config.toml
num_hidden_layers = 9
hidden_size = 512
num_attention_heads = 3
num_key_value_heads = 1
head_dim = 128
intermediate_size = 1344
vocab_size = 8192
hidden_act = "swiglu"
norm = "rmsnorm"
norm_place = "pre"
norm_eps = 1e-06
positions = "rope"
rope_theta = 10000.0
rope_fraction = 1.0
qk_norm = true
attn_scale = 0.12
bias = "none"
tie_word_embeddings = false
parallel_block = false
init = "orth"
init_std_qkv = 0.0161
init_std_o = 0.0
init_std_up = 0.0161
init_std_down = 0.0
optimizer = "laprop"
learning_rate = 0.000486
lr_mult_qkv = 0.7
beta1 = 0.9
beta2 = 0.98
lr_head = 0.00356
warmup_steps = 467
schedule = "wsd"
decay_fraction = 0.473
decay_shape = "linear"
final_lr_fraction = 0.05
batch_tokens = 32768
max_seq_len = 1024
doc_mask = true
train_tokens = 297600000
max_steps = 9083
dataset = "wikipedia_en"
MLP neurons of a small language model. Each row is named by its layer, matrix (gate and up: input weights) and neuron, and shows model dimensions 16-111. Each number is 50 + 10 x the weight over its row's rms, rounded and kept within 0 to 99. A neuron's up and down rows have the sign that makes its largest values positive.
A block is one neuron, or neurons of one layer that tend to fire together. After each block is what it responds to, as a language model described it from the Wikipedia text at the highest values.

L3.gate18:57 54 60 56 43 48 53 54 54 55 52 31 41 51 54 68 42 53 48 34 63 45 58 56 74 58 51 44 54 55 46 60 53 48 41 54 33 47 57 73 48 40 49 47 46 51 45 49 60 51 54 60 46 56 38 52 52 49 56 69 58 45 48 65 51 45 49 57 15 56 60 55 51 43 50 30 54 52 36 52 44 47 46 62 55 41 34 41 45 43 61 42 47 41 51 47
L3.up18:56 60 40 50 39 60 45 53 43 63 61 33 40 30 62 51 36 64 36 39 63 41 55 60 56 55 55 41 50 41 41 52 43 49 58 52 47 48 66 53 42 53 52 55 38 44 49 49 62 51 56 54 44 52 56 54 43 53 55 72 67 50 62 59 42 31 33 39 44 39 33 34 49 52 56 46 51 43 45 43 29 60 35 54 31 28 42 13 39 38 65 56 39 33 57 52
L3.gate219:51 55 45 44 52 29 33 37 58 40 44 59 46 53 69 52 48 40 54 43 50 47 57 51 35 46 64 52 59 40 54 60 54 57 46 42 46 58 40 25 46 64 36 45 70 55 63 34 35 59 70 49 46 61 56 50 53 61 36 57 32 52 47 51 45 61 37 56 68 34 45 47 49 58 32 50 51 64 64 51 52 52 47 45 33 60 60 54 46 67 55 57 55 43 24 47
L3.up219:44 49 69 62 50 53 51 30 55 33 48 57 44 73 46 57 41 35 46 61 65 45 45 59 45 58 61 58 39 53 54 56 59 44 66 66 40 71 46 40 53 38 48 59 44 42 62 35 49 56 46 59 51 48 41 60 47 46 74 61 35 67 49 41 37 55 49 67 47 51 41 64 44 41 34 45 41 59 66 49 53 49 54 46 45 51 56 46 48 37 39 49 46 48 64 43
L3.gate237:60 58 47 50 34 49 46 47 48 53 52 49 49 58 53 43 54 54 48 58 56 58 36 59 44 57 60 52 38 41 45 43 26 39 40 44 66 41 43 51 52 43 42 39 46 41 58 48 38 57 37 45 56 40 52 43 60 46 47 41 49 41 32 52 50 49 43 66 60 34 26 43 45 31 43 60 39 42 75 86 61 51 41 55 47 59 50 44 53 60 46 46 60 57 50 53
L3.up237:47 60 69 53 67 51 55 48 54 41 54 45 37 53 38 39 51 59 51 65 38 52 47 48 51 61 58 44 21 60 40 41 59 53 49 60 48 45 49 49 45 65 42 47 39 58 49 55 41 34 66 37 46 68 49 45 49 60 57 57 53 66 46 58 69 56 42 48 35 44 56 30 33 55 56 55 54 48 57 44 44 55 52 47 56 77 49 38 41 42 47 36 60 40 43 53
L3.gate734:51 58 62 39 28 58 55 46 47 40 53 71 47 65 44 51 33 53 49 42 58 60 35 52 46 70 69 46 62 59 62 51 59 59 46 60 56 57 46 44 46 52 37 36 46 51 20 42 51 67 57 71 49 48 55 53 63 63 43 51 35 62 51 59 45 69 68 47 61 50 42 70 48 45 53 59 56 45 48 57 39 50 69 51 35 67 59 55 49 62 36 60 60 57 36 57
L3.up734:42 59 43 59 38 64 44 21 46 54 60 48 61 52 44 56 48 55 54 69 63 56 82 54 56 58 63 53 50 47 50 52 65 49 54 63 65 59 50 60 43 41 31 49 50 63 50 34 45 68 37 47 23 55 50 44 52 77 44 55 56 63 39 47 44 49 32 49 65 64 29 55 55 48 53 69 61 56 56 62 56 34 51 67 49 46 51 51 33 32 48 59 35 46 66 44
L3.gate953:53 54 57 57 36 42 38 39 66 54 48 53 42 43 63 47 48 43 57 47 50 61 37 46 39 70 62 49 55 36 49 40 33 60 50 44 60 64 46 57 52 60 46 24 60 51 63 47 66 58 55 40 56 56 56 44 58 50 45 56 39 43 33 55 30 47 66 67 48 20 29 46 52 57 52 46 35 59 59 52 44 50 60 49 50 72 64 56 69 80 51 58 44 58 51 34
L3.up953:40 55 62 60 49 49 39 43 51 30 62 39 36 53 57 38 02 51 46 46 50 44 41 54 67 62 55 49 57 36 49 43 59 45 53 53 55 50 53 56 55 51 49 51 47 61 42 38 47 51 46 62 54 55 58 61 36 54 32 55 61 54 34 48 40 50 59 53 60 41 53 55 41 33 55 37 53 55 67 38 39 53 55 59 42 42 45 47 56 46 49 39 52 44 41 47
L3.gate1083:65 49 65 54 71 46 40 53 54 50 54 45 60 51 61 63 49 44 54 35 57 51 46 61 50 54 42 59 41 30 31 38 33 59 50 50 65 50 34 44 53 76 52 41 48 44 62 76 56 43 31 40 46 56 58 56 66 66 37 49 45 42 43 65 33 41 39 64 61 37 33 42 37 60 47 62 39 49 69 43 49 40 55 38 60 46 44 55 57 60 51 51 44 41 51 53
L3.up1083:30 57 62 42 46 43 43 29 56 41 57 45 59 66 48 44 44 49 55 55 63 56 36 55 48 43 47 44 43 56 59 65 40 51 46 49 62 50 44 51 47 65 33 51 40 50 50 31 52 56 64 59 54 55 36 62 54 61 53 52 38 44 49 46 48 58 54 81 60 39 61 67 50 38 49 63 47 47 36 54 61 34 47 42 63 64 58 64 52 53 53 46 57 46 54 48
L3.gate1165:53 43 68 53 49 32 35 43 45 59 68 40 43 39 51 40 49 44 66 53 56 39 55 54 52 52 66 70 41 34 36 48 50 50 53 47 52 50 44 56 57 64 36 46 48 64 45 50 46 55 53 59 52 53 63 42 49 56 40 46 31 55 33 47 42 65 36 69 51 44 51 63 24 54 48 58 57 58 57 65 50 53 50 53 43 66 68 46 56 43 49 47 56 39 54 56
L3.up1165:54 58 48 71 43 57 45 36 49 49 57 64 36 54 46 40 69 30 43 57 57 27 52 45 42 64 46 55 70 52 57 46 58 50 57 52 52 56 45 50 46 47 41 24 39 53 57 44 46 55 39 59 56 35 53 62 55 65 49 41 35 56 57 40 42 65 59 54 56 54 43 48 52 47 66 71 33 51 49 65 54 48 63 43 39 57 65 41 62 79 37 58 45 60 51 57
L3.gate1180:44 63 65 48 53 39 38 33 60 44 46 52 49 47 67 65 56 37 42 54 37 60 55 47 51 58 56 60 56 31 57 51 43 37 47 58 66 65 48 33 23 29 42 46 40 41 50 42 47 49 51 43 44 48 50 67 41 38 52 38 44 41 28 42 33 24 28 61 58 44 44 29 37 50 70 45 45 49 63 57 48 56 56 48 39 53 58 47 55 73 54 53 62 62 48 44
L3.up1180:79 48 79 43 65 59 37 48 46 44 60 61 57 58 47 57 50 50 36 57 59 42 39 51 51 48 53 40 52 46 45 47 71 43 56 68 67 58 39 42 66 50 46 52 64 62 57 30 46 57 38 49 57 53 35 54 42 46 65 48 51 35 57 51 52 70 61 40 52 38 56 54 40 50 57 52 69 44 55 50 58 66 64 45 42 67 37 71 44 35 50 48 49 53 47 52
Double line breaks ending a Wikipedia paragraph, usually after a sentence-final period, before a new paragraph or ==Section== heading.

L3.gate65:66 52 48 41 26 59 53 54 63 46 52 51 60 45 52 50 57 61 40 45 43 52 59 52 55 44 44 57 32 48 48 50 40 44 49 55 57 51 49 43 36 42 48 47 39 59 53 37 50 38 67 58 55 55 46 57 60 49 41 43 47 58 57 57 40 59 25 60 47 45 58 47 66 30 32 52 51 62 55 67 54 57 47 39 48 49 52 31 42 34 51 57 47 50 42 53
L3.up65:42 53 46 41 40 50 49 73 39 32 53 50 49 45 38 47 54 65 58 33 65 59 40 33 52 54 52 49 54 52 36 51 29 56 41 27 59 51 53 51 42 53 52 46 81 59 33 60 35 48 53 53 34 56 38 63 72 41 36 59 65 58 45 64 46 51 67 54 34 49 50 61 34 61 52 48 56 45 54 38 42 51 57 46 57 54 46 53 55 39 53 74 62 71 40 56
L3.gate137:59 61 68 41 34 51 53 48 54 50 38 33 45 49 37 46 50 49 43 44 52 40 50 34 53 49 42 62 66 36 44 39 45 49 46 45 47 62 20 48 41 58 55 41 60 69 64 56 69 66 52 51 43 43 39 51 59 66 28 53 40 27 47 48 49 64 65 40 50 27 66 39 56 57 37 48 55 63 34 33 43 58 56 55 45 74 30 37 49 45 54 41 58 69 41 55
L3.up137:35 56 57 60 55 59 50 59 55 52 53 39 69 41 59 41 47 47 57 35 52 59 66 47 61 65 64 22 45 42 56 55 66 66 46 36 35 57 35 62 44 59 65 50 59 60 37 40 42 61 57 58 41 43 41 50 70 67 52 68 46 47 38 58 62 41 67 52 46 62 48 30 44 57 65 51 46 54 40 47 47 27 43 69 66 53 55 57 64 50 47 39 46 67 50 49
L3.gate326:59 38 44 32 38 44 39 62 59 43 54 40 62 52 30 45 63 55 41 46 36 54 49 52 43 46 48 56 58 42 39 31 64 38 56 55 62 48 37 51 46 72 35 59 56 44 44 40 41 54 52 51 53 61 46 37 45 75 43 35 40 42 31 56 50 52 43 39 38 41 52 48 40 31 39 48 53 56 59 28 60 50 59 40 54 69 49 39 49 43 54 53 73 63 41 61
L3.up326:59 40 34 40 37 38 51 57 56 41 49 39 63 58 32 43 45 37 37 28 31 51 52 57 56 52 33 51 50 49 53 52 48 42 45 42 56 46 59 43 38 51 59 50 36 52 47 30 48 40 57 64 60 60 44 38 51 58 55 44 49 55 37 58 70 55 47 52 42 54 33 56 48 35 47 49 40 51 52 40 53 44 63 39 66 52 65 55 51 49 59 47 54 57 51 52
L3.gate352:58 41 45 49 45 59 58 49 51 55 39 48 53 51 54 42 58 39 52 52 51 39 43 47 34 48 52 44 39 60 54 52 45 49 45 28 49 48 62 56 43 64 73 51 47 56 62 37 35 51 90 43 65 58 46 49 59 56 59 56 44 34 66 73 47 45 48 46 61 54 35 61 62 47 48 41 64 48 40 51 52 41 48 52 57 56 57 62 49 48 58 47 53 49 56 53
L3.up352:49 56 61 42 40 61 39 60 54 42 45 21 56 58 42 43 62 59 44 52 59 43 72 60 53 27 47 57 58 45 40 50 33 68 51 67 72 51 37 42 53 37 57 43 53 53 33 62 35 57 47 54 47 39 41 41 74 58 53 44 53 58 60 68 58 67 50 28 29 61 53 43 53 47 39 39 51 59 62 41 56 43 63 66 59 60 45 43 44 33 53 31 52 60 37 58
L3.gate949:36 38 42 57 49 64 44 56 68 37 57 54 66 47 45 61 40 41 52 38 62 52 63 67 54 29 72 43 37 46 44 45 50 58 47 54 20 47 56 31 51 47 54 42 51 51 58 50 44 56 70 59 46 55 56 46 53 52 47 69 54 38 44 53 43 45 46 44 59 59 41 46 60 50 50 53 32 53 71 55 58 40 46 28 48 42 51 34 36 63 54 55 58 39 47 33
L3.up949:54 41 64 49 31 59 69 40 47 51 60 41 35 47 48 58 61 51 52 35 42 48 65 57 56 50 35 61 42 48 47 41 47 54 56 48 58 62 40 35 43 48 43 29 44 68 35 56 34 51 34 48 40 51 29 51 73 68 30 62 35 70 41 53 45 59 48 59 45 63 52 36 69 37 51 47 35 56 52 52 50 46 70 45 54 70 51 44 58 53 34 37 50 63 38 55
L3.gate1025:59 51 43 62 55 64 64 53 58 52 46 50 55 57 47 51 44 62 47 24 60 50 63 61 59 54 40 60 57 56 50 51 45 42 56 42 62 49 46 52 47 50 62 49 51 52 36 33 44 45 53 67 50 39 49 63 54 51 53 64 49 42 54 54 57 44 40 48 38 27 43 44 50 45 52 37 39 48 63 65 37 46 59 51 48 37 39 52 43 56 62 39 58 61 46 40
L3.up1025:37 46 49 38 51 47 56 57 53 45 36 49 48 51 52 44 38 49 43 33 44 52 54 65 46 37 31 57 56 39 36 55 43 50 55 64 59 47 52 51 40 42 43 54 64 64 41 54 50 50 55 49 59 40 43 64 52 45 47 58 32 37 52 44 45 42 40 66 53 56 39 39 47 44 43 33 31 57 62 59 42 65 62 51 55 44 40 58 56 50 68 39 50 63 33 41
L3.gate1027:55 53 65 67 46 54 46 55 59 45 44 52 46 42 69 57 41 52 33 44 42 38 57 35 61 43 39 57 48 45 33 65 45 63 42 59 42 68 60 49 34 50 58 34 80 53 38 42 55 54 50 52 54 57 41 65 37 54 39 47 54 26 39 47 59 49 57 71 54 46 45 60 49 51 60 50 39 47 55 52 49 64 68 46 45 40 43 50 52 62 60 68 41 68 49 52
L3.up1027:54 60 63 71 57 65 48 76 46 50 48 39 43 35 62 50 29 54 35 43 64 48 52 38 58 53 37 62 55 44 39 55 34 69 37 53 61 48 49 53 47 54 66 39 74 66 31 46 44 37 55 52 46 48 49 58 47 47 38 56 58 44 49 58 43 45 62 57 38 52 47 40 56 53 64 34 44 51 42 60 38 48 59 54 56 39 46 47 51 45 56 60 55 52 37 46
L3.gate1048:58 41 47 49 34 53 46 66 47 53 58 44 65 28 46 48 48 54 46 53 57 53 56 49 46 50 52 51 55 48 44 56 26 50 37 44 54 39 55 64 58 54 58 52 39 53 55 62 49 57 62 39 46 47 52 59 58 69 44 52 49 30 34 54 46 59 48 31 48 41 49 45 50 64 52 52 63 59 48 53 40 43 51 43 42 56 67 29 54 47 73 44 55 43 59 64
L3.up1048:61 44 59 44 47 65 57 59 44 43 49 39 63 42 46 76 34 38 52 45 57 44 43 58 61 38 49 52 46 53 56 49 35 46 53 57 48 51 49 57 53 40 58 51 52 53 51 53 48 49 56 48 41 52 37 55 57 49 52 65 54 49 32 60 43 58 36 49 41 48 57 63 45 50 71 42 40 54 41 51 51 50 54 48 58 42 43 46 36 22 48 22 47 38 61 65
Nouns for a person's role or relation after a possessive or article, such as partner, successor, son, member, debut, character, often followed by of or 's.

L2.gate387:37 61 44 40 44 47 36 53 65 40 62 51 49 48 59 41 54 37 73 59 44 60 14 62 50 45 53 55 51 50 64 51 43 47 51 32 56 51 57 53 47 68 62 39 55 44 58 54 37 55 46 41 40 52 37 47 42 44 41 41 55 53 57 52 46 54 63 61 51 42 47 49 49 59 49 41 43 60 48 46 35 30 59 62 45 59 30 58 61 45 48 51 41 37 61 56
L2.up387:45 47 61 41 61 62 56 54 67 53 50 36 37 53 41 39 53 38 52 50 38 43 40 67 52 56 45 32 50 60 40 48 29 49 53 38 39 66 53 46 51 48 69 46 59 42 58 50 46 48 64 42 48 47 40 36 45 46 61 69 64 37 51 51 56 46 56 39 53 67 51 47 60 67 46 43 48 64 35 34 46 65 41 50 55 44 41 54 44 34 59 51 57 61 56 30
L2.gate692:51 43 48 41 57 47 42 45 61 53 51 29 51 46 58 65 49 39 52 44 41 46 37 40 55 36 41 35 50 41 43 35 49 43 49 41 44 55 45 51 46 49 62 58 56 22 62 64 63 55 42 59 26 51 61 49 57 55 46 64 45 47 72 59 42 64 53 49 44 45 64 42 49 65 60 43 51 63 20 35 46 48 50 58 39 40 27 51 47 49 59 67 56 48 56 46
L2.up692:41 49 60 48 51 43 36 36 60 65 43 39 64 48 51 61 50 41 47 49 49 71 45 47 47 41 38 43 41 35 46 49 31 39 78 42 52 39 49 67 58 53 58 47 45 42 58 61 50 59 41 45 38 38 62 54 68 52 57 74 46 65 53 55 40 67 34 55 43 37 51 41 61 57 52 45 63 56 41 44 48 62 47 74 53 48 28 50 46 51 56 58 48 44 58 46
L2.gate775:50 52 56 48 58 45 55 65 40 40 45 40 56 51 40 28 53 44 41 66 58 70 44 56 46 52 53 60 70 38 39 60 55 47 37 59 65 54 47 46 44 57 46 50 41 58 30 51 34 40 36 42 56 49 46 51 48 64 53 53 50 53 34 48 40 60 46 46 59 57 55 42 36 57 44 49 46 54 47 61 54 67 55 62 48 38 43 56 42 49 64 50 67 57 51 63
L2.up775:67 58 52 57 41 40 58 61 40 70 38 40 51 35 64 53 53 59 65 57 47 39 57 52 49 46 52 31 61 63 44 36 41 34 47 60 40 68 78 35 43 55 52 58 54 24 39 33 56 50 54 51 53 51 47 60 49 40 42 56 45 60 58 50 54 30 67 43 49 54 58 49 54 42 54 47 45 35 61 47 58 53 75 50 44 45 44 61 54 46 42 56 43 50 43 70
L2.gate856:48 48 62 52 58 30 51 52 52 50 72 43 65 50 53 64 46 35 47 43 46 34 64 61 63 39 46 68 45 42 29 37 41 60 57 49 40 63 40 38 37 53 67 45 66 48 36 43 59 51 66 49 39 45 49 60 44 55 54 56 54 43 57 43 40 52 60 56 54 50 43 39 50 65 38 63 47 48 39 39 39 54 42 40 54 44 52 44 53 57 41 49 50 34 48 54
L2.up856:57 51 64 43 57 43 50 47 45 62 54 56 57 28 59 58 17 27 50 34 30 51 47 31 54 29 54 60 51 67 56 55 44 52 50 44 31 47 30 43 49 54 63 41 48 47 54 37 45 42 70 54 39 56 64 35 48 44 49 67 46 37 64 64 48 49 55 45 47 46 40 38 71 55 66 40 44 49 38 58 41 50 66 41 44 38 63 39 48 42 42 40 48 72 63 56
L2.gate867:45 57 58 55 59 38 36 42 54 59 49 31 77 50 42 52 45 46 62 46 45 54 53 62 61 40 65 47 50 35 41 42 45 53 69 38 63 60 44 47 57 45 62 43 66 41 66 49 53 52 44 52 45 51 49 45 53 61 46 48 56 60 56 49 37 60 30 39 58 50 61 33 42 51 39 47 50 58 43 27 38 36 69 61 44 49 38 51 38 52 37 52 53 44 48 50
L2.up867:46 51 55 51 64 52 38 49 54 51 47 24 62 47 25 58 59 41 70 47 51 54 58 73 59 53 37 49 28 47 60 43 50 42 62 52 48 49 33 38 63 46 53 42 47 46 67 47 34 39 50 49 52 47 46 28 58 48 47 57 59 40 44 59 60 50 40 47 51 52 42 40 46 56 35 46 51 53 32 44 50 25 54 58 65 40 56 50 38 62 56 56 62 65 44 56
L2.gate951:42 49 48 38 55 49 32 47 53 45 51 35 64 41 36 47 41 52 52 43 53 52 53 60 54 25 70 45 49 48 27 52 36 45 52 51 65 41 57 40 59 48 54 30 49 33 58 48 35 44 46 44 42 50 42 55 59 41 41 58 65 60 66 60 30 71 35 57 58 39 43 53 49 59 51 39 32 69 32 39 56 48 51 66 50 39 57 46 47 49 41 55 41 52 53 66
L2.up951:45 61 50 41 60 43 43 54 50 56 78 40 57 41 48 28 60 28 64 65 40 58 40 63 46 23 45 55 52 41 48 48 40 41 57 41 43 47 39 42 51 57 59 62 62 38 48 36 41 30 49 51 50 48 53 52 36 45 59 65 55 60 68 63 44 51 25 62 59 54 55 52 43 62 40 50 46 66 41 50 36 37 47 52 43 34 26 58 52 45 58 45 50 26 48 48
L2.gate1177:30 57 40 32 53 44 19 55 56 55 49 61 65 63 50 70 53 35 38 58 51 53 30 42 53 43 78 55 28 44 55 42 55 59 47 51 67 32 55 48 56 42 44 44 49 36 67 63 34 47 44 42 44 42 48 57 58 64 47 45 51 50 47 66 34 63 47 57 60 45 49 47 39 39 45 62 43 50 57 61 42 43 55 48 45 43 53 53 38 34 33 57 54 54 45 51
L2.up1177:56 54 60 48 54 54 42 48 28 57 21 45 53 58 58 29 46 22 58 49 64 35 52 39 44 52 44 47 62 39 54 51 55 34 56 57 42 72 48 58 58 58 41 70 24 47 45 32 42 49 57 61 68 57 24 48 41 49 55 45 49 55 44 48 68 54 61 56 67 57 47 54 48 44 56 35 47 47 54 47 43 47 66 56 55 54 36 66 33 64 59 40 58 49 36 36
L2.gate1253:50 49 48 63 75 45 41 36 52 33 58 64 63 48 43 59 52 58 47 52 56 47 32 44 37 61 54 69 54 56 41 35 52 48 47 43 54 55 46 30 40 53 56 52 53 38 34 57 48 51 40 44 49 64 51 45 47 54 25 46 52 53 44 49 54 51 49 55 30 44 51 61 54 65 52 47 40 48 43 60 54 52 68 45 48 39 54 47 49 54 53 52 38 60 56 58
L2.up1253:52 40 49 61 69 43 37 39 53 59 65 56 57 55 48 47 42 52 59 52 47 50 37 51 58 49 58 68 56 57 39 42 59 60 51 62 40 57 51 28 51 53 68 66 53 31 45 49 59 48 48 55 51 59 41 62 50 44 51 55 63 53 39 46 49 59 47 53 47 50 67 64 50 51 59 42 46 50 38 51 48 60 56 45 69 51 48 56 44 47 57 54 46 50 67 65
Common nouns closing a noun phrase after an article or adjective, such as doctor, priest, victory, children; also mid-word pieces like "cio" in Nacionalista.

L2.gate70:54 44 46 64 21 38 50 42 42 54 53 45 51 61 57 43 43 60 52 52 56 61 56 27 52 56 58 48 57 53 52 58 51 60 49 59 56 50 57 46 33 50 39 49 30 76 42 50 48 74 40 58 53 49 62 62 52 76 49 46 38 53 36 49 48 69 57 53 67 43 66 46 39 25 47 48 46 63 69 46 55 50 54 40 47 64 68 48 65 50 42 43 51 49 38 62
L2.up70:56 51 48 67 37 28 44 45 53 42 48 49 53 65 64 50 65 41 58 44 52 53 71 56 53 53 59 73 51 54 59 48 52 39 40 53 54 51 40 48 46 54 61 61 69 51 42 37 36 53 39 70 43 54 48 52 61 60 39 42 50 60 52 30 44 51 60 46 76 42 51 52 28 59 52 56 51 54 52 49 66 46 52 70 66 54 55 50 63 43 50 44 60 50 38 58
L2.gate205:50 44 51 50 52 43 43 32 56 36 42 53 64 60 47 60 58 54 45 36 51 62 61 53 52 57 40 54 58 56 61 43 56 69 37 60 59 48 50 56 40 36 50 48 56 57 50 52 44 62 48 59 55 58 49 61 56 53 56 58 64 54 47 43 45 73 69 51 65 60 61 54 36 33 62 42 41 66 54 25 44 53 42 58 29 75 48 54 60 48 18 50 49 55 41 63
L2.up205:55 47 48 53 68 44 24 41 48 39 37 60 46 62 48 50 72 49 61 48 44 52 52 47 45 45 38 65 50 60 62 44 58 57 39 44 67 49 50 48 33 53 33 47 54 48 45 51 36 64 51 44 44 63 54 53 47 40 47 67 36 46 37 40 60 53 61 52 64 60 57 56 42 55 51 54 49 44 39 34 49 50 57 58 38 52 59 55 62 54 39 61 37 60 50 47
L2.gate594:53 56 70 68 35 45 49 56 50 52 68 45 53 62 53 48 60 45 60 37 61 41 48 48 53 67 52 58 33 47 44 53 34 47 61 37 66 49 48 69 41 46 38 27 52 52 57 54 36 69 40 59 45 58 46 51 57 66 56 56 41 60 32 36 34 54 34 59 71 48 55 46 42 34 51 64 33 66 38 58 54 54 50 38 57 74 45 40 51 55 57 52 67 59 42 32
L2.up594:57 46 57 57 53 61 46 58 64 33 66 47 43 56 52 52 40 56 55 60 56 49 36 50 25 77 60 61 39 44 52 62 56 30 47 47 62 47 37 50 36 57 45 59 58 48 55 61 36 63 53 56 52 52 72 38 50 64 59 63 34 59 65 48 44 57 46 59 63 55 45 49 35 60 75 48 25 60 44 64 56 37 36 52 51 47 59 58 62 47 68 59 72 68 50 36
L2.gate730:50 62 54 54 41 57 28 23 56 44 56 65 62 70 44 57 46 41 58 59 61 48 53 50 52 80 60 46 35 50 62 52 56 42 57 53 53 50 39 48 60 53 42 56 48 71 20 54 51 46 40 43 49 59 67 49 55 53 29 50 44 58 56 64 46 45 48 64 60 50 43 69 49 41 60 47 34 39 39 74 62 30 62 41 47 54 52 45 59 60 57 47 68 56 56 47
L2.up730:37 46 47 68 31 60 47 49 40 50 66 68 39 52 68 67 65 36 46 49 58 47 55 39 35 59 49 55 43 24 48 49 43 35 71 42 58 58 62 64 39 66 41 46 51 53 55 30 32 51 50 64 42 56 53 56 45 52 36 65 53 61 38 50 44 38 50 52 50 55 50 50 63 56 56 51 42 51 43 44 52 53 67 51 50 65 66 37 43 58 59 36 60 65 41 57
L2.gate763:48 51 52 58 61 66 50 44 58 51 28 48 44 62 43 64 43 48 46 45 51 58 56 40 66 54 57 40 52 63 47 67 55 55 49 37 58 51 26 61 33 32 47 41 29 75 45 41 41 43 51 44 44 49 61 52 68 48 61 50 52 63 31 51 50 57 43 57 66 43 47 44 49 60 48 40 50 73 50 47 39 45 37 53 41 57 58 55 49 52 59 43 47 37 61 27
L2.up763:44 59 49 51 43 59 46 50 39 62 65 49 48 44 49 46 30 50 67 50 53 52 46 38 52 65 58 73 31 55 37 43 49 63 67 40 53 38 47 40 34 43 46 51 40 26 68 55 40 48 55 40 55 38 50 37 62 62 47 35 44 68 42 53 47 59 42 56 32 49 45 54 51 56 67 53 46 79 49 59 48 39 54 44 38 73 66 50 52 55 54 49 43 39 30 38
L2.gate872:47 55 58 57 30 62 34 48 49 48 48 51 56 60 57 67 48 48 40 53 44 47 43 41 55 62 69 46 43 51 66 54 37 49 47 53 50 38 52 49 40 58 32 45 64 41 44 57 34 66 41 65 49 67 60 49 48 54 45 66 43 71 55 56 43 67 53 58 57 47 40 51 48 57 49 60 54 55 35 51 53 46 48 58 46 62 78 50 59 52 48 37 61 44 45 57
L2.up872:67 49 59 85 43 54 54 54 51 48 51 58 39 48 49 51 52 54 45 44 70 44 59 47 49 66 51 68 32 45 49 53 60 49 64 49 63 42 59 60 45 50 51 49 37 70 55 49 24 72 47 66 58 41 51 50 45 58 47 74 47 43 50 42 23 46 39 68 59 40 44 43 47 49 66 46 47 41 47 71 44 46 37 49 48 59 59 44 63 49 55 51 57 51 61 37
L2.gate1060:38 67 48 55 58 57 53 50 46 38 51 60 32 65 64 53 61 51 55 43 41 44 54 45 45 60 33 53 42 49 52 42 63 43 52 40 54 54 46 49 38 53 53 62 55 59 58 54 49 55 53 45 46 43 46 35 64 44 70 57 49 51 39 36 48 33 65 77 41 46 30 41 21 69 52 49 67 57 62 51 66 45 47 62 54 48 60 48 65 57 62 50 60 59 42 42
L2.up1060:49 53 45 47 39 47 57 49 38 39 54 55 40 59 60 58 55 51 54 43 43 58 47 45 63 45 53 42 52 55 53 61 59 52 41 47 43 41 39 48 40 48 45 52 51 58 53 46 59 49 67 50 51 48 48 47 52 63 58 56 38 42 38 41 53 54 55 55 48 57 38 50 34 63 65 39 55 73 51 62 64 48 63 56 73 55 59 63 49 29 62 46 44 42 56 29
L2.gate1214:60 61 39 56 63 60 48 33 31 50 62 42 52 43 51 64 44 55 58 39 61 55 49 32 57 45 55 38 52 54 43 50 41 53 46 40 74 66 44 50 52 60 54 49 57 51 48 68 41 43 51 46 60 38 50 46 65 61 38 69 37 55 46 50 55 72 42 39 35 27 59 39 49 53 52 46 50 47 50 39 41 64 53 52 26 52 47 36 49 55 62 38 50 39 30 62
L2.up1214:61 50 38 43 48 42 45 23 50 52 54 53 54 70 51 53 51 47 56 45 42 50 62 35 53 62 49 63 57 59 62 51 69 46 42 47 50 38 55 51 66 48 46 52 53 50 58 47 47 69 27 69 34 64 48 46 35 63 46 54 57 60 53 26 49 47 49 47 52 53 64 62 52 42 44 40 70 56 48 51 53 55 48 49 42 52 31 56 42 56 66 50 43 39 63 60
Line-break tokens ending a paragraph before a new section heading or paragraph, or ending a table row; also joining hyphens and slashes as in All-Star, driver/owner.

L5.gate300:57 52 45 52 56 38 41 54 50 44 56 41 66 44 52 40 49 48 54 53 63 55 60 53 46 52 66 41 65 62 51 57 37 57 44 55 42 60 64 53 36 47 33 54 50 36 46 53 50 53 42 75 41 57 59 43 62 50 40 54 50 57 42 53 34 40 61 43 76 38 47 49 56 58 46 59 49 86 63 50 50 45 50 52 54 61 74 63 63 54 52 38 52 46 51 61
L5.up300:38 42 49 35 49 40 44 55 42 53 64 48 50 64 45 45 43 53 57 43 64 56 42 22 43 54 69 52 41 42 58 59 46 41 62 41 71 49 33 45 36 54 43 42 58 50 52 50 42 61 42 52 44 37 43 58 41 44 52 57 28 48 43 52 43 53 56 55 47 57 52 53 48 54 44 54 46 56 63 59 46 52 70 53 56 56 49 78 62 52 39 48 62 46 23 68
Fires at block boundaries: the empty last cell closing a wiki table row, the first = of a section heading, and paragraph breaks after a sentence.